config.toml
num_key_value_heads = 1
vocab_size = 8192
rope_fraction = 1.0
qk_norm = false
extras = ["capped logits"]
init_std_up = 0.0341
lr_mult_o = 3.0
doc_mask = true
train_tokens = 433500000
MLP neurons of a small language model. Each row is named by its layer, matrix (gate and up: input weights) and neuron, and shows model dimensions 64-191. Each number is 200 + 30 x the weight over its row's rms, rounded and kept within 0 to 999. A neuron's up and down rows have the sign that makes its largest values positive.
After each neuron's rows, "fires on" lists the tokens most often at its 100 highest values on Wikipedia text that the model never trained on.

L9.gate239,180,210,174,241,177,234,190,216,208,199,173,216,168,195,172,216,214,229,185,168,169,175,218,234,195,221,203,164,194,181,110,183,259,232,254,145,205,201,161,198,215,219,192,286,173,196,251,236,217,203,209,158,222,237,192,187,214,206,239,191,229,209,185,272,220,166,202,202,157,183,181,221,240,146,203,159,146,258,209,206,186,237,196,222,230,193,209,158,207,269,205,183,181,241,241,179,178,230,167,167,151,219,229,177,223,212,247,233,167,207,209,234,219,179,166,217,215,182,174,212,194,240,153,218,181,216,226,213
L9.up239,219,215,208,243,166,190,167,219,186,175,152,189,217,211,189,218,223,163,240,182,204,201,184,177,223,143,257,225,176,172,233,160,170,192,243,172,202,140,185,185,227,255,205,204,243,173,257,217,207,208,161,123,201,191,172,164,232,185,212,202,163,203,174,205,201,150,212,163,173,159,161,239,252,169,184,182,230,158,205,201,192,194,231,186,211,201,189,183,192,256,219,173,168,175,182,180,192,238,151,163,153,173,198,268,239,224,209,229,211,146,159,209,215,194,173,241,186,221,179,220,190,220,143,180,228,206,251,212
fires on: " /", "  ", "{", " °", " bo", " mi"

L7.gate138,200,234,176,260,178,165,203,190,159,160,193,208,192,138,250,216,200,147,218,204,182,178,194,224,139,189,238,165,134,241,150,237,231,210,230,240,237,235,208,241,208,207,195,193,169,173,254,188,153,223,161,240,243,208,219,197,234,187,122,244,218,177,196,197,235,213,219,188,192,214,237,201,130,203,197,252,248,235,194,199,179,235,218,204,222,169,202,247,236,219,208,193,152,201,202,190,184,257,254,219,234,156,210,225,231,204,171,202,223,162,168,245,182,176,198,244,193,213,197,243,178,232,200,167,210,190,268,223
L7.up138,231,215,204,199,260,229,269,219,212,212,247,182,235,233,163,216,166,175,171,231,203,191,235,179,191,235,197,221,218,149,109,166,272,214,195,146,201,187,205,170,177,170,224,194,223,208,145,215,171,214,193,204,180,199,210,181,175,217,218,216,233,191,206,201,232,290,163,192,205,165,164,216,214,157,197,216,216,167,137,184,196,193,274,151,204,221,218,156,212,189,171,225,189,190,197,216,183,187,258,216,254,228,196,188,212,189,214,227,186,177,248,249,159,195,216,221,161,189,209,213,207,180,212,216,200,219,154,230
fires on: " that", "ong", " which", "ow"

L7.gate1,189,234,105,244,210,228,188,142,208,222,251,155,201,211,163,179,196,208,282,215,178,146,174,227,195,182,179,213,221,257,179,171,190,226,194,213,214,129,242,178,209,204,211,212,208,223,194,193,178,233,221,190,209,216,174,198,173,243,237,218,191,244,153,193,291,160,183,199,180,178,182,224,179,193,201,216,158,184,163,176,174,174,233,188,182,200,248,213,187,222,163,205,145,208,237,186,259,216,227,222,238,189,187,210,223,192,264,232,237,225,193,244,223,230,186,134,211,174,183,228,192,229,184,201,252,192,200,250
L7.up1,191,202,156,164,153,195,139,261,179,230,185,164,181,190,211,241,216,213,190,239,178,190,185,232,203,177,231,166,186,192,193,256,183,181,230,182,200,222,180,218,140,218,159,167,178,242,222,160,225,194,204,182,210,222,192,177,202,193,207,170,240,191,126,195,203,198,169,169,209,239,173,201,230,188,185,232,221,192,148,232,227,123,252,176,196,168,196,189,195,217,211,135,197,142,223,155,122,191,199,168,195,174,197,212,202,201,193,258,205,150,230,236,217,204,231,186,222,143,217,195,232,189,177,218,210,228,192,237
fires on: " m", " /", " mi", " ft", "mp"

L3.gate72,237,199,210,186,146,157,161,197,200,236,228,209,177,205,189,152,233,174,235,194,247,208,191,195,172,144,211,180,188,207,167,244,249,146,144,176,254,186,206,209,167,244,168,248,245,207,245,195,164,221,199,158,242,186,218,188,207,184,190,150,192,182,160,220,231,179,199,216,223,240,176,173,207,216,134,226,156,217,229,266,209,121,199,187,223,187,200,180,193,197,201,205,210,214,220,150,178,205,214,205,187,221,172,164,194,178,212,279,213,204,211,203,174,205,210,254,195,253,207,233,220,200,225,230,212,226,205,145
L3.up72,224,202,196,229,198,218,206,189,192,145,209,222,151,206,173,185,213,193,183,189,251,271,219,249,174,195,200,208,165,184,215,254,213,134,144,179,235,231,167,182,215,210,156,189,203,222,164,204,200,218,171,214,260,146,174,182,166,189,253,225,203,166,250,195,235,211,196,226,191,172,206,214,236,210,159,206,140,182,215,215,186,171,230,179,201,222,145,154,162,241,180,195,214,164,204,146,232,210,185,192,159,186,187,199,191,165,251,210,174,234,190,208,149,191,182,249,189,251,141,206,239,172,241,144,216,205,147,145
fires on: " at", " disc", " Sant", " by", " of", " At"

L4.gate152,202,158,154,189,236,230,203,201,178,267,208,193,197,199,218,162,248,216,200,226,228,193,174,157,176,219,205,164,233,248,195,224,231,230,196,203,215,212,198,180,220,240,203,235,188,184,203,219,170,197,213,224,226,275,211,246,201,140,201,202,210,166,167,215,197,179,142,197,189,215,221,192,218,232,211,210,172,239,190,189,193,215,196,215,178,215,206,189,186,189,234,178,183,244,165,184,184,170,187,244,209,222,259,158,186,183,168,222,193,173,208,189,240,156,210,234,173,197,225,132,196,153,193,140,126,187,223,239
L4.up152,221,212,217,165,234,212,208,232,140,184,287,195,174,153,262,165,240,189,217,221,201,226,118,201,179,223,161,216,216,220,199,213,235,211,208,204,170,221,176,186,205,191,193,164,242,204,143,228,179,149,197,209,214,226,217,242,230,204,234,240,215,211,176,177,213,184,180,249,197,197,210,232,219,264,236,249,180,256,232,195,176,224,201,153,206,179,176,233,187,223,241,210,268,184,204,223,230,245,152,216,223,161,208,168,212,158,172,226,227,214,193,188,194,184,242,190,190,267,165,234,158,181,178,217,219,234,189,127
fires on: ",", ".", " |", ":"

L2.gate371,228,254,167,131,216,224,212,191,220,193,194,203,208,293,247,200,147,207,204,231,259,199,180,160,171,185,266,225,169,188,243,184,187,188,169,208,187,198,186,232,229,191,220,233,202,220,201,182,229,211,211,224,210,260,227,157,202,216,175,200,205,188,178,214,186,163,214,181,226,199,210,210,249,207,144,147,177,179,186,235,179,232,198,177,211,147,232,186,232,226,220,151,151,206,249,222,192,181,195,189,245,231,256,155,186,112,254,177,134,156,237,184,209,201,195,253,172,205,215,235,167,181,140,234,214,194,204,152
L2.up371,248,216,183,208,196,170,253,152,232,200,193,214,240,235,201,200,175,140,252,159,232,202,117,220,235,219,189,194,231,177,215,172,230,165,235,189,168,189,205,171,176,214,216,246,187,196,180,254,200,154,159,196,180,155,192,181,217,230,179,214,234,204,190,202,185,198,190,213,240,225,175,238,179,176,163,198,209,175,142,184,189,225,164,215,185,221,185,160,239,199,255,240,163,208,174,212,211,158,176,202,244,233,158,194,253,272,212,201,208,190,234,214,221,207,228,237,207,230,232,207,202,213,174,269,172,275,161,252
fires on: " el", " part", " rel", " El", " direct"

L9.gate151,210,166,226,167,204,227,230,177,234,226,184,231,228,201,204,195,218,197,140,224,208,205,250,146,195,189,223,206,261,244,180,257,194,192,199,208,104,184,221,225,244,207,179,207,201,253,213,184,199,176,167,238,179,165,204,226,206,211,208,213,177,185,201,161,133,192,222,185,182,183,212,171,244,205,223,147,187,240,175,142,174,173,239,223,135,211,180,186,127,177,204,169,146,194,211,192,147,180,256,183,192,218,186,210,190,192,217,190,210,206,215,182,164,191,231,212,178,214,180,192,223,225,211,203,180,216,201,231
L9.up151,211,198,178,154,182,211,193,144,192,204,196,192,187,171,225,197,234,230,178,163,232,190,168,177,169,149,185,199,258,239,202,197,219,227,173,158,183,143,196,210,195,229,193,189,201,227,197,174,263,229,190,198,181,118,202,228,223,203,142,197,223,146,179,200,183,252,162,191,224,176,201,246,158,203,231,240,225,202,151,202,215,219,218,230,184,255,194,205,180,229,223,179,188,221,192,154,282,194,168,216,162,186,266,213,183,180,182,184,246,218,198,191,230,172,224,180,176,181,159,215,153,209,200,155,181,153,238,220
fires on: "=", " =", "lit", "up"

L7.gate57,208,193,167,179,185,196,171,208,199,148,154,207,177,171,187,182,166,183,230,236,207,222,227,188,213,181,176,224,208,311,122,172,215,231,259,221,172,240,202,230,208,194,205,209,237,193,177,157,181,202,222,199,221,222,212,178,249,209,202,213,235,200,158,198,194,205,177,185,187,200,206,224,183,211,179,184,179,206,189,191,197,166,226,228,267,185,218,146,188,179,196,202,179,244,148,142,184,236,208,187,223,196,171,174,194,197,194,208,261,235,235,201,251,177,191,180,204,252,160,195,272,158,245,206,193,178,200,186
L7.up57,174,260,197,229,259,155,205,198,224,160,195,188,230,211,200,185,199,188,139,258,189,214,261,159,231,161,215,222,202,189,165,205,255,180,209,184,230,195,198,198,180,173,201,196,250,213,202,158,226,229,212,189,192,197,240,186,214,189,159,154,208,233,201,179,253,213,183,199,182,174,198,175,196,193,202,197,158,177,205,276,237,194,296,171,224,220,195,165,190,257,175,158,183,173,248,213,237,208,241,185,162,179,191,161,182,210,227,138,232,211,205,222,174,195,235,225,218,227,195,227,191,194,206,283,233,205,218,186
fires on: " that", "at"

L6.gate17,168,173,191,162,187,199,207,179,190,176,157,222,212,161,200,186,195,230,180,232,200,250,215,185,194,214,221,224,168,199,196,206,184,164,183,153,169,215,226,182,194,227,231,153,188,214,163,140,247,201,111,153,196,109,177,207,220,234,181,164,151,200,167,253,183,197,248,161,235,197,195,212,228,171,155,212,247,223,161,222,208,160,217,140,169,201,173,170,220,214,161,203,192,162,186,237,237,170,200,218,190,223,174,201,188,182,191,193,209,164,150,203,162,219,209,209,202,175,242,185,188,211,211,162,235,180,144,181
L6.up17,159,239,193,236,190,165,197,221,163,172,206,194,191,210,219,240,207,160,198,213,226,206,247,167,122,240,179,160,211,227,207,190,190,146,225,229,162,187,226,246,176,193,160,219,188,256,191,135,209,177,185,251,185,215,230,201,206,248,194,193,173,194,198,197,197,236,192,200,183,222,188,233,186,197,199,206,249,135,236,200,133,159,198,189,210,165,242,211,242,187,197,232,144,204,218,136,223,187,228,171,179,212,208,164,158,197,186,227,246,202,225,117,230,239,199,205,177,184,162,165,232,216,240,197,160,211,207,147
fires on: "f", "p", " f", "c", "pro"

L2.gate232,159,194,218,224,187,204,184,211,200,208,200,192,253,226,208,229,149,232,199,161,168,230,206,202,219,165,188,192,241,228,165,189,173,199,169,232,193,199,213,168,181,204,242,192,227,206,215,209,238,220,182,191,247,150,214,220,220,167,202,170,180,205,178,224,256,213,206,182,206,248,247,220,199,166,196,128,226,230,210,174,109,220,230,139,202,203,160,192,229,222,212,172,180,165,206,167,227,183,230,152,178,196,247,172,213,229,217,160,129,180,211,249,148,169,196,180,135,167,148,218,181,174,149,169,203,200,241,230
L2.up232,174,158,172,211,273,217,209,219,206,170,206,202,201,242,213,237,182,186,251,130,180,193,166,170,198,214,169,209,193,177,242,153,235,193,217,181,179,180,172,204,184,183,218,211,242,212,217,225,222,174,252,197,233,181,240,236,208,262,244,183,209,248,208,223,219,257,187,180,188,169,235,167,178,181,239,206,277,206,189,206,191,205,221,151,230,182,207,211,173,132,196,179,168,243,167,203,256,164,254,193,179,209,303,159,243,184,185,141,168,216,196,235,205,199,215,244,164,148,191,215,234,166,165,193,174,195,233,245
fires on: "ment", "ability", "aster", "olution", "action", "ulation"

L4.gate505,269,224,209,187,202,159,220,237,213,193,153,207,250,193,215,163,211,248,218,206,192,231,185,206,205,237,190,169,211,205,222,215,196,261,154,232,206,231,223,187,175,214,246,175,195,198,210,197,214,267,174,203,248,157,182,181,185,172,195,194,207,150,163,188,177,183,215,187,158,142,186,222,236,210,179,144,197,205,169,199,187,206,230,148,204,206,212,179,243,169,239,228,196,221,257,147,195,188,216,196,171,191,211,179,185,207,174,213,221,114,142,186,206,240,226,207,187,151,249,226,183,207,184,150,186,216,260,187
L4.up505,174,202,176,214,157,193,192,193,238,213,219,180,204,156,209,166,200,206,136,222,241,194,170,182,201,189,203,185,214,192,152,154,203,227,175,210,207,234,179,173,158,210,235,134,165,219,224,192,194,217,208,176,180,153,188,152,224,220,179,148,226,167,166,206,219,215,186,182,200,153,203,203,194,125,236,156,221,101,130,201,159,192,211,168,162,234,187,190,173,255,236,230,200,243,223,222,203,239,239,182,233,191,264,211,189,215,168,203,234,174,170,157,192,230,209,234,183,180,172,190,202,280,167,216,245,209,185,229
fires on: ";", " reb", " gra", "\n\n"

L2.gate280,183,234,201,232,184,212,196,204,222,174,183,163,199,210,194,193,153,194,212,145,265,179,200,167,198,177,118,201,222,219,211,186,202,201,177,257,207,212,237,222,200,220,218,196,180,214,224,155,170,195,208,220,212,222,210,235,206,254,172,242,237,207,210,257,232,234,208,273,227,177,251,199,198,167,185,190,195,176,213,178,227,140,190,193,199,222,171,207,164,178,206,239,176,229,174,155,224,171,148,274,198,192,151,266,137,231,154,185,201,218,261,203,187,213,226,186,261,185,197,195,231,217,222,163,236,206,211,209
L2.up280,250,185,189,207,271,179,148,168,174,184,216,166,212,187,219,183,179,203,174,217,214,148,237,191,219,135,230,200,170,214,195,201,262,201,220,202,198,223,204,186,176,188,196,172,224,201,214,210,197,200,214,256,254,225,201,170,240,174,168,203,285,189,210,215,197,168,181,201,196,264,249,161,188,210,228,233,246,239,193,222,235,202,251,203,233,249,153,214,159,230,193,183,263,221,208,207,191,208,213,200,205,221,190,223,165,217,198,172,254,153,191,201,233,238,193,172,214,179,188,210,198,188,246,211,147,230,176,232
fires on: " this", " have", " that", " which", " to", " also"

L4.gate226,213,208,158,222,223,207,229,215,157,168,200,251,194,296,230,213,208,215,186,183,216,211,181,240,153,185,243,243,223,200,236,267,245,186,273,212,213,218,212,209,226,183,189,189,213,215,221,174,197,221,225,216,190,224,233,167,206,126,197,203,168,242,242,202,212,162,187,221,250,175,177,210,152,183,199,202,219,181,171,211,227,212,212,203,157,207,180,235,219,169,199,169,166,226,144,220,207,211,216,221,190,281,198,238,165,218,181,205,172,201,216,208,184,187,247,171,165,173,136,176,227,223,193,158,206,206,257,204
L4.up226,176,199,124,223,191,193,211,237,213,248,191,209,222,159,238,241,221,199,217,230,227,198,157,196,236,179,180,201,173,185,223,212,207,187,201,203,183,238,171,219,163,185,209,238,201,181,178,178,268,177,199,166,145,198,222,235,221,243,174,195,175,188,135,236,224,232,210,150,199,191,180,199,256,190,196,195,244,258,199,138,216,158,198,193,176,211,252,246,236,132,172,193,154,153,192,227,183,197,261,216,177,202,217,222,217,192,149,188,170,208,251,267,182,188,254,185,182,234,276,149,216,218,159,159,194,213,177,195
fires on: " |", ".", ";", "\n     ", " to", " would"

L12.gate303,195,220,139,300,191,235,214,187,190,165,251,179,220,159,139,243,198,160,219,220,195,188,219,228,236,212,167,219,222,198,235,246,150,215,260,216,199,164,232,237,242,195,267,217,226,209,182,209,192,205,186,195,251,205,245,211,220,170,161,215,170,161,225,243,256,157,198,180,188,222,194,222,189,213,181,207,179,208,206,188,192,225,196,197,249,202,257,202,166,188,235,249,196,194,163,230,197,196,172,221,174,172,198,207,193,163,195,205,247,147,208,170,233,186,237,214,146,212,231,220,213,172,191,174,167,231,231,160
L12.up303,217,179,219,183,173,237,163,235,193,161,225,202,249,193,235,216,166,220,182,219,198,224,202,220,243,215,190,159,196,203,242,270,247,185,209,174,244,156,180,223,203,244,182,213,214,250,161,195,252,144,183,217,216,199,211,212,188,169,168,201,180,208,197,197,180,199,242,195,194,208,182,164,162,213,215,261,212,215,213,227,224,183,187,243,187,222,223,233,158,228,159,209,195,188,245,152,169,131,195,250,201,151,241,193,223,227,199,177,194,167,158,179,271,233,194,225,193,238,196,189,208,233,191,130,204,214,171,235
fires on: "'", "nu", "ren", "nan", "gh", "yp"

L4.gate168,229,182,233,166,193,176,176,194,198,187,233,196,223,207,198,171,210,226,201,198,218,257,175,208,161,233,231,224,200,217,204,212,205,168,208,246,217,229,181,218,181,159,229,252,173,207,184,153,219,272,217,219,168,192,155,167,201,161,212,233,222,171,122,244,174,225,212,209,184,189,155,228,253,212,173,159,223,211,164,217,278,189,211,214,187,204,220,225,211,191,237,184,134,204,207,182,180,208,215,176,196,252,149,200,226,92,218,164,184,197,201,227,217,255,240,144,214,189,181,177,238,181,213,154,232,205,196,238
L4.up168,195,200,165,201,156,172,219,233,255,215,216,257,158,221,206,159,172,165,214,157,254,230,227,170,189,179,182,152,211,214,200,182,216,230,186,236,179,208,222,195,207,172,266,181,225,153,212,196,269,217,160,156,188,211,188,157,135,218,184,213,206,233,140,188,202,173,209,205,214,187,164,159,226,193,239,133,203,188,178,220,189,186,225,170,200,195,179,217,177,182,196,260,196,174,228,194,154,188,205,214,189,245,239,212,261,203,188,185,145,230,158,196,248,226,242,220,173,201,239,188,216,212,181,177,160,208,190,215
fires on: ";", " •"

L2.gate430,245,196,177,174,204,206,209,200,174,166,223,193,167,153,241,222,176,201,202,239,172,226,130,154,206,245,184,171,227,182,207,220,227,202,154,199,145,178,190,161,176,254,143,184,198,230,182,212,191,153,213,194,197,202,198,210,187,206,143,227,165,170,164,174,229,207,204,168,128,171,191,213,188,169,245,191,157,189,205,208,145,190,205,154,217,159,180,211,260,182,177,174,177,224,207,185,252,214,180,199,181,186,252,223,195,222,165,205,244,137,199,160,181,148,183,179,203,166,187,263,202,180,210,210,188,169,170,206
L2.up430,212,159,203,147,188,162,217,258,220,170,171,244,206,158,200,225,239,194,257,148,170,218,186,181,217,275,210,134,127,203,233,229,232,179,220,206,241,204,213,205,128,223,174,227,140,219,225,180,252,180,142,202,191,198,238,203,188,186,122,231,203,192,247,231,205,207,177,191,178,221,191,167,218,151,201,204,198,202,205,215,197,207,229,188,221,197,198,168,220,200,198,196,194,248,221,192,203,206,155,247,189,245,174,149,194,143,218,225,225,159,150,205,161,134,196,202,235,218,173,215,169,164,193,157,172,253,210,196
fires on: " 18", " 185", " 184", " inv"

L2.gate369,216,217,242,223,183,212,195,236,176,170,206,231,190,197,154,183,241,213,159,197,216,193,243,187,175,231,218,237,225,195,210,240,181,213,181,192,228,201,228,167,210,201,156,254,224,250,195,200,255,207,189,190,159,214,252,176,159,202,204,177,219,232,194,154,125,180,208,172,183,141,158,208,218,178,225,190,161,239,238,196,154,164,230,186,181,206,224,203,189,222,170,187,144,246,193,196,202,162,215,209,210,199,221,135,231,202,246,165,166,151,206,247,138,200,191,186,156,226,206,199,219,163,229,249,185,256,195,180
L2.up369,209,192,186,233,165,196,192,207,213,199,202,200,204,163,212,154,233,219,161,196,138,181,262,211,144,171,226,248,215,171,169,178,231,251,177,173,219,157,169,187,189,166,160,241,184,194,237,196,199,204,190,138,184,226,202,236,154,212,241,242,204,182,232,227,188,244,208,214,180,194,212,217,212,175,182,236,224,190,181,221,179,219,206,195,202,230,208,236,193,209,178,196,216,169,164,134,232,181,189,220,250,179,154,220,220,229,213,181,208,253,181,220,171,209,223,175,242,173,192,168,204,220,292,207,201,249,161,192
fires on: "=", " =", "rm", "sp", "yl"

L6.gate3,226,183,231,193,153,171,205,194,199,210,233,189,194,213,189,182,215,196,226,179,236,231,137,201,139,229,191,172,193,233,217,193,211,177,261,183,153,217,210,168,167,205,238,165,137,165,189,186,203,199,171,245,219,154,134,161,159,194,207,258,182,279,194,218,230,192,222,176,247,226,233,176,245,187,217,199,217,210,192,233,207,155,179,228,182,264,203,193,183,211,209,203,203,204,215,158,206,131,186,198,204,179,163,160,199,145,208,197,162,157,196,187,192,169,226,191,171,207,194,220,226,150,220,180,212,216,207,173
L6.up3,277,196,170,232,168,217,200,149,214,205,237,237,208,274,229,173,219,142,239,128,152,149,151,191,197,226,254,166,192,227,212,230,250,210,197,170,203,209,145,217,162,171,186,204,243,204,226,195,180,250,112,206,190,187,212,203,193,176,217,268,160,238,203,210,247,186,213,199,217,196,202,228,190,189,198,196,225,252,219,240,208,179,201,193,256,221,191,227,206,200,245,216,200,229,238,136,221,164,226,211,187,231,216,225,221,182,188,195,208,173,220,177,215,186,175,265,187,180,197,201,186,188,191,210,210,158,208,201
fires on: "{", " |", ";", "a", "\n\n"

L4.gate134,227,173,214,151,195,289,176,242,207,198,201,146,161,173,170,176,256,214,221,219,186,176,155,199,178,216,207,184,254,235,205,211,211,173,183,162,245,137,218,230,231,216,197,186,207,198,227,165,156,207,170,245,167,148,192,132,213,144,191,162,227,197,255,180,170,216,202,250,167,169,178,243,199,234,223,124,216,190,223,207,204,238,203,209,200,213,195,164,206,213,224,166,173,208,199,214,267,189,174,266,217,225,230,188,190,261,195,217,206,189,210,169,212,190,232,250,178,248,173,187,180,146,200,204,224,201,165,205
L4.up134,188,154,214,145,166,240,182,205,238,191,218,167,114,180,183,220,216,175,177,190,211,159,193,162,235,228,231,253,191,193,198,238,228,236,223,233,142,188,208,246,194,231,199,163,232,209,174,212,178,218,196,264,142,224,243,222,195,184,136,218,196,196,225,158,173,300,150,211,192,158,174,195,217,201,184,207,178,157,224,195,229,242,148,182,185,196,203,176,199,166,210,207,184,208,197,223,234,247,202,203,223,186,210,162,232,254,187,201,217,246,216,208,283,175,171,179,190,240,169,245,185,159,168,168,181,220,159,168
fires on: " |", ".", "1", "-", "0", ";"

L12.gate44,238,224,187,196,204,230,209,185,185,198,231,176,252,253,215,217,231,157,161,190,190,198,193,166,215,215,132,223,182,196,203,145,210,220,201,167,186,200,229,202,179,227,226,218,273,226,189,174,156,209,180,261,173,193,175,263,178,201,190,221,209,192,224,167,251,164,185,168,186,240,161,212,192,217,199,182,227,225,167,219,239,189,182,190,206,198,235,143,226,235,215,120,162,177,204,168,198,210,183,221,205,204,215,205,191,188,212,224,225,228,262,165,182,177,256,239,204,240,194,253,233,207,152,220,204,235,218,209
L12.up44,233,151,302,209,197,151,187,165,230,213,213,153,265,246,185,192,225,228,204,201,186,162,144,143,155,202,173,192,220,214,197,151,206,167,193,203,193,158,184,210,193,232,188,223,201,130,161,224,185,183,192,234,183,236,237,183,247,202,168,226,204,177,170,162,213,226,153,221,212,244,187,177,258,160,216,208,205,195,207,195,265,170,232,200,185,130,165,191,213,217,187,212,209,231,227,194,198,167,197,229,256,210,177,187,179,212,191,137,172,244,252,218,198,176,196,263,246,219,189,191,173,265,161,144,235,250,169,210
fires on: " el", " El", " enc", "El", "bl"

L12.gate89,218,207,227,196,182,151,132,213,165,156,216,187,222,177,249,207,190,171,201,206,182,258,219,190,187,192,236,152,170,157,154,318,159,185,206,185,139,187,246,196,163,194,211,213,203,157,179,225,213,147,193,206,184,151,247,201,204,211,177,217,208,211,220,244,219,198,166,172,173,198,198,218,215,186,209,192,168,195,213,165,225,181,153,257,192,204,217,204,231,144,159,203,196,226,149,233,189,153,184,215,122,213,234,180,150,210,196,178,205,178,249,192,198,194,230,180,221,173,221,184,118,188,231,176,164,209,248,241
L12.up89,237,190,190,209,183,214,202,176,229,198,243,210,219,170,187,179,164,186,122,158,174,268,236,204,239,256,218,150,144,180,226,255,170,149,187,198,201,203,227,220,161,128,178,205,185,217,233,223,168,187,178,233,202,185,148,237,191,158,148,170,219,180,241,190,230,192,170,214,203,154,188,225,221,199,190,128,184,222,239,218,233,118,204,161,198,250,178,187,197,143,199,193,161,169,202,219,236,215,220,243,152,158,227,183,172,217,179,241,174,157,210,213,192,138,227,223,208,242,183,173,182,169,213,214,220,150,220,212
fires on: " 18", "19", " 14", " 17", "18", " 185"

L2.gate151,212,173,193,149,215,219,179,204,137,182,237,270,223,224,178,176,158,217,214,221,186,200,197,236,178,217,179,207,227,225,232,194,196,191,224,291,207,186,208,211,174,233,176,201,159,187,214,226,243,227,255,227,223,200,219,228,212,254,183,186,215,189,248,173,233,179,195,191,168,188,186,187,190,182,217,188,212,180,167,179,161,198,174,254,188,174,173,187,208,216,196,196,228,158,250,175,207,183,189,202,188,220,140,172,190,171,244,195,140,193,126,201,186,166,234,185,144,223,227,170,151,214,182,183,171,149,208,225
L2.up151,218,203,239,178,167,218,190,180,213,179,257,211,211,209,256,234,204,227,171,230,207,255,246,127,147,215,226,148,143,148,174,223,211,184,174,219,212,190,181,208,189,181,217,232,198,164,193,270,177,233,239,189,209,231,199,217,210,156,178,211,239,215,215,197,181,202,199,234,151,214,197,165,185,182,205,242,195,226,144,164,223,177,220,215,228,203,223,188,166,211,150,175,248,156,205,220,227,177,191,227,199,201,179,236,149,229,183,161,156,214,238,170,244,208,210,259,227,177,211,215,252,211,230,226,180,182,238,182
fires on: " to", "\n\n", " not", " Communist"

L4.gate477,164,242,194,196,232,173,212,257,147,192,223,229,236,209,196,159,242,187,234,180,200,205,220,127,240,177,204,195,217,229,140,208,209,198,175,192,206,189,209,193,127,227,144,156,149,213,239,218,175,194,226,179,156,187,159,238,218,177,242,209,231,177,205,178,174,205,210,210,212,266,149,246,209,197,197,247,212,258,236,229,233,175,193,197,224,177,230,112,205,173,166,241,257,162,187,188,206,219,202,228,153,236,206,215,223,228,187,195,232,178,190,182,250,209,217,203,206,167,207,190,178,185,206,159,205,154,151,198
L4.up477,211,161,234,190,233,189,210,219,143,209,139,181,198,162,260,250,216,214,161,195,172,159,225,171,161,183,185,235,167,233,201,189,191,236,235,206,201,181,169,201,201,194,196,233,235,189,197,202,238,223,207,227,170,184,218,189,152,179,239,207,156,198,147,177,214,184,203,203,159,183,244,172,217,230,180,217,253,211,196,199,207,203,198,196,199,141,214,205,252,195,179,214,147,191,194,200,159,159,201,139,194,217,228,218,204,202,145,239,238,188,223,171,194,236,238,238,119,238,216,155,182,241,210,211,174,211,171,230
fires on: ","

L6.gate410,308,248,200,216,178,179,199,211,222,177,196,201,192,205,228,213,192,172,201,215,234,142,195,199,113,232,218,167,213,139,178,240,179,213,223,255,193,232,160,195,170,185,194,216,214,150,167,183,188,202,155,140,206,199,209,178,220,238,151,205,237,205,253,203,224,214,172,220,198,214,239,182,187,184,175,185,205,188,176,268,194,185,212,193,213,172,231,231,112,194,246,245,206,218,155,161,173,254,178,189,227,225,162,174,246,212,205,184,209,210,212,233,157,207,184,226,178,175,143,208,225,221,204,189,157,202,201,186
L6.up410,214,122,177,208,213,225,184,216,223,221,198,226,188,234,199,236,211,199,133,215,222,173,194,212,203,181,209,197,181,189,182,251,189,162,200,195,220,171,118,179,213,213,174,215,190,252,179,201,219,139,135,202,188,195,119,209,210,218,191,206,220,207,177,177,214,166,186,211,187,202,204,142,224,217,223,166,172,186,213,204,203,209,207,212,154,182,179,273,181,272,180,175,219,227,209,168,234,165,171,180,245,178,175,189,133,151,162,223,208,229,211,210,186,141,224,163,252,233,193,204,172,186,230,227,128,193,257,184
fires on: " |", "po", " Po", " even", "za"

L2.gate406,209,178,189,168,226,153,189,178,199,177,169,163,188,209,206,189,188,213,148,235,206,188,227,213,176,217,154,215,247,181,141,165,200,276,212,207,181,154,236,175,218,243,181,174,171,208,190,234,232,192,179,201,180,239,222,169,235,171,197,203,212,190,215,232,213,229,196,168,221,231,154,275,239,186,256,153,171,131,216,183,179,191,210,187,188,245,226,212,200,265,211,155,234,223,201,202,210,215,207,146,185,193,192,236,117,249,223,176,200,193,146,173,214,197,195,169,217,172,167,192,208,233,168,168,198,202,161,172
L2.up406,189,211,176,188,214,224,201,159,199,128,225,197,166,218,177,179,199,224,166,161,176,174,134,200,202,208,155,235,233,225,165,171,210,229,254,229,176,156,271,174,252,222,218,207,210,173,225,210,246,196,236,190,193,185,216,154,168,227,225,154,181,221,255,208,189,246,210,188,234,164,179,208,235,171,204,188,229,164,210,187,157,216,212,155,177,254,218,173,221,179,195,146,252,234,197,211,183,208,169,133,280,161,199,143,194,222,215,194,188,187,181,147,244,180,194,240,182,226,132,146,210,170,175,177,185,216,154,180
fires on: " no", "able", " good", " ge", " without"